config.toml
n_head = 3
vocab_size = 32000
parallel_block = false
init = "normal"
optimizer = "muon_variant"
batch_tokens = [32768, 65536, 98304]
train_tokens = 427600000
steps = 7358
MLP neurons of a small language model. Each row is named by its layer, matrix (up: input weights) and neuron, and shows model dimensions 32-223. Each number is 128 + 24 x the weight over its row's rms, rounded and kept within 0 to 255. Numbers have three digits each.
After each neuron's rows, "fires after" lists the tokens most often just before its 100 highest values on Wikipedia text that the model never trained on.

L6.up1234:164128114099143174119127098184129156146121136114171121131123117178110141119120127076165102143144143154127108117117109146102124103126142113101129155098140081191124124112128142144168142148145162101128107118134120107122122076149146159119134106105143153151098101137154134133157145095134176139145130113114184100144119166089146126126143120114099119138069107142112132124125128130120089109134171107101144154139115166130112097133135117128141097107121165146138165130128105081152155128169101183141109131112125134127090150094116115144136158121088089159134133123193120118129126150130088190
fires after: " was", " were", " be", " been", "s", " are"

L4.up1426:176154141115095105157134155126110175137150176118122137139128128119142148140125134124132149127129117123141154115132181136135071128129139145098144073144176111178156119132160136138151113115137108107123155159117128134122131143151136158147137119121178173142140162110125118101120101121113108097107123141120142142109134105114116094185075121106189109131085130088171166135153115170156092115123101104139097126145133135144129150125113149152161153095135077189137123137083113127153140157154139119127123120164103182106137140158117124135128121154123089124105144141146140143175123129155120114
fires after: ",", ".", " was", "\n"

L4.up1061:169120124080122147142129155142108106103121114130148141151142117126170127124104090140071132091111170079098160121135144125091159155124174094129121109154077137123097119129128144113135143082115130122112177129170175191105122121117097099100077101157143101106168143104149103140092135123166091088134110100116131100121142112114167122153129111099125151096127114100128091116128139130148080132113143122169134130157145132163152120113121134112145153145129116110128139128160117128164130149125129129159145166124123156102131196134119158143124141189138131129127111099093116093116147117120120116
fires after: "'", "s", " were", " every", " 100", " they"

L4.up1201:164093095157148099117107109140156125136158114158105160137112125126155148126142143130162122121161115142120140109083113134148084081133126111150157122130114181175108153131095160134114127130116114132112095166103110128132120114144142133120105106091123125145095177119121172109141131164132137104109112118146112128139108097165120155105125135095155160181050105090166152122105111112126122104127124140085123144159130064147103140108104136144133158148109133157119134105109163117132156186147119126104133127160157130100104103159118149122137147122129116115126160117148114117133138121111071086
fires after: " (", " ", " \"", "\n", "-"

L6.up1664:120132093134113195119146162114153133105111129134124122116111138090138134183138135142103102155125137120098159076094095145094099113114122134147159144153112126132117120112159138152131125134159146088148134163104093202127105138126110108149111153157141118185094116120165142116137124075148079141139163152117081095175116160157146105118161162122141109121074087133119124150135118180190167136144134143130089149115113130116111115112158147126108118148098140106113143104130126130140108114099131117129157143162106124167107128133107122116127151171139144116154186128116116135132132162126104165
fires after: "\n", " a", " is", " was", " as", ","

L4.up3:140159137108187149120117123138130082118146171108120137145151138115128113157125130106151111124149147116128122143147119156152111113155140091104182166096143075112126160136141143141114110144157122103104126116083131119119119095156130112129142108110143132093068114157106127112151138144135153130107138094076101109132130136151127146120117157160146081142122131110075120122119086167158122130156111101130113147134168085118140120175143108122168174138146119120155102089100128082156159121091155133133115091133118091111117121119165118111163111157143134160124153140145069151133153097187114142
fires after: " be", " was", " is", " were", " status"

L6.up1112:141157149135100154125160134114103118093132112127096156169140139126137127115130108150125091105095143152103132125110123119098131117133141125119156125114145139134164139166103160103115122138181103109132088150126109182107122177143145121100121132146159097100110127158112126119112119108099106146133125119108107081142110129142102157086129171147106138142099150140149161168127136173149123128110131146138131172121130094151079100125133151135195101123144107119126133130120133109133099107129129176131100119096121110143113109114119107164142158096107131142151123093106138128123117124127162107
fires after: "\n", " is", " ="

L4.up1597:119160126113106098126146113145151131111116126110154139156175151141152151143130139136132095124101083099108147072122103139127137101076120207101133105091118087164093136136133112102147113146159147136132125121156137144123132056120084135116121153130111162147102148115163095158167123124139143112085102081130123119147125108136160119123159125184133166128076131128127147165101119145195148114137134145153135157098127061070108133108155111135118141165158081125118137103118099101156165120124135108151110123121157107107132115117103105105159131139076178093148141148113132145109112142083171131
fires after: " was", " were", " be", " is", " and"

L6.up1017:119096123140134142109142128153121110141164117126106104141136126133136125123112094125133134122120138134102152078129077123155126108111151148097117160126110161175118108090122144161187109121160154128146104141111123125112131155116145159106111124114123128156100137174137119116177177107121129102152151106129140173140103128136112131107108150130205158111121136099154124135111170127128141104126137119109116148124118088199163100137093139117173138143117084116147119140102098124141106157161159120131153103162132125151181107171159137137087124146149119135141133131126117109153130104150134117
fires after: ".", "\n", ")."

L4.up533:128133086083115133139088152133177099109136154135130160158108137148159143139132114149137127091133122085136156129121122120153103134137113110096149149158189091114060079113094152108136115109112136117150136201094186152116159072120127143141108140097122138087099160134110169108145152116168151080146114096120139149111095118120133147113148112123186133089104100089089069133130146128107107095140164162103146153124153121151127119123103122132122108124131142134139141125147105146142131168118116121109102068101159142085167119074122135144120160123143113089156134104130124127140128091126095108
fires after: "'", " are", " were", " was", ",", " is"

L4.up191:115125128108091117151126113161088119177145133105101121143110134148144142144122155112142134175095096114174110142126133099093130120125137126112120145184128060162156167093140130123115116122155132126095153118152143142123117141103131136139091137132111134141146143105157119087131138083184126114117115137154111100117129138134152131151140133104156121115138172147139134126115150140145127142144177140142131118102129111116118130124118119107168129098116099134136132092128059134148179112096143115124115109152121149124117120126132118106111127156092145135144124147087140123149106148121111156
fires after: "\n", ","

L6.up1204:102142148104106153103111129134148169115189160137098152121119128114138129164129117156128097138123125122145164051115119125128129125103160135113159129151147094154136122107103107120092132132195148115140137144126114097198094148135148138119114134106134138134145123100163124138118111136132127148133146124110112067184100123116123127114143147101120162088141099138094165152165134172139137064137153158189177154099104116117065147110129120125121147135139140109133130144106076147087122092096115116139142146131077164119151122138091145084112139159142146154127086129137114109164183133111136135
fires after: ",", " is", " was", " the", "),", ")"

L6.up630:167130170100108143118128140172133128105109116084085123115131106113130096158145115108164064149154090167121130128124120171080120126104144117136158155167136157158143115118092140066119113108191125131147097114164104158109089106174136136141136102127158107170111105159162114132119120099139127118121183124082140136142159122145118081107156164122135122104113111120125158143149128109156122087158151146144151147128109113159094131112097194171115133113153111140108106113118167115117108098141113115155145116097140129085099077124146126109097096141098154144110136158176119125120130167129103161
fires after: " =", "\n", "born", " ("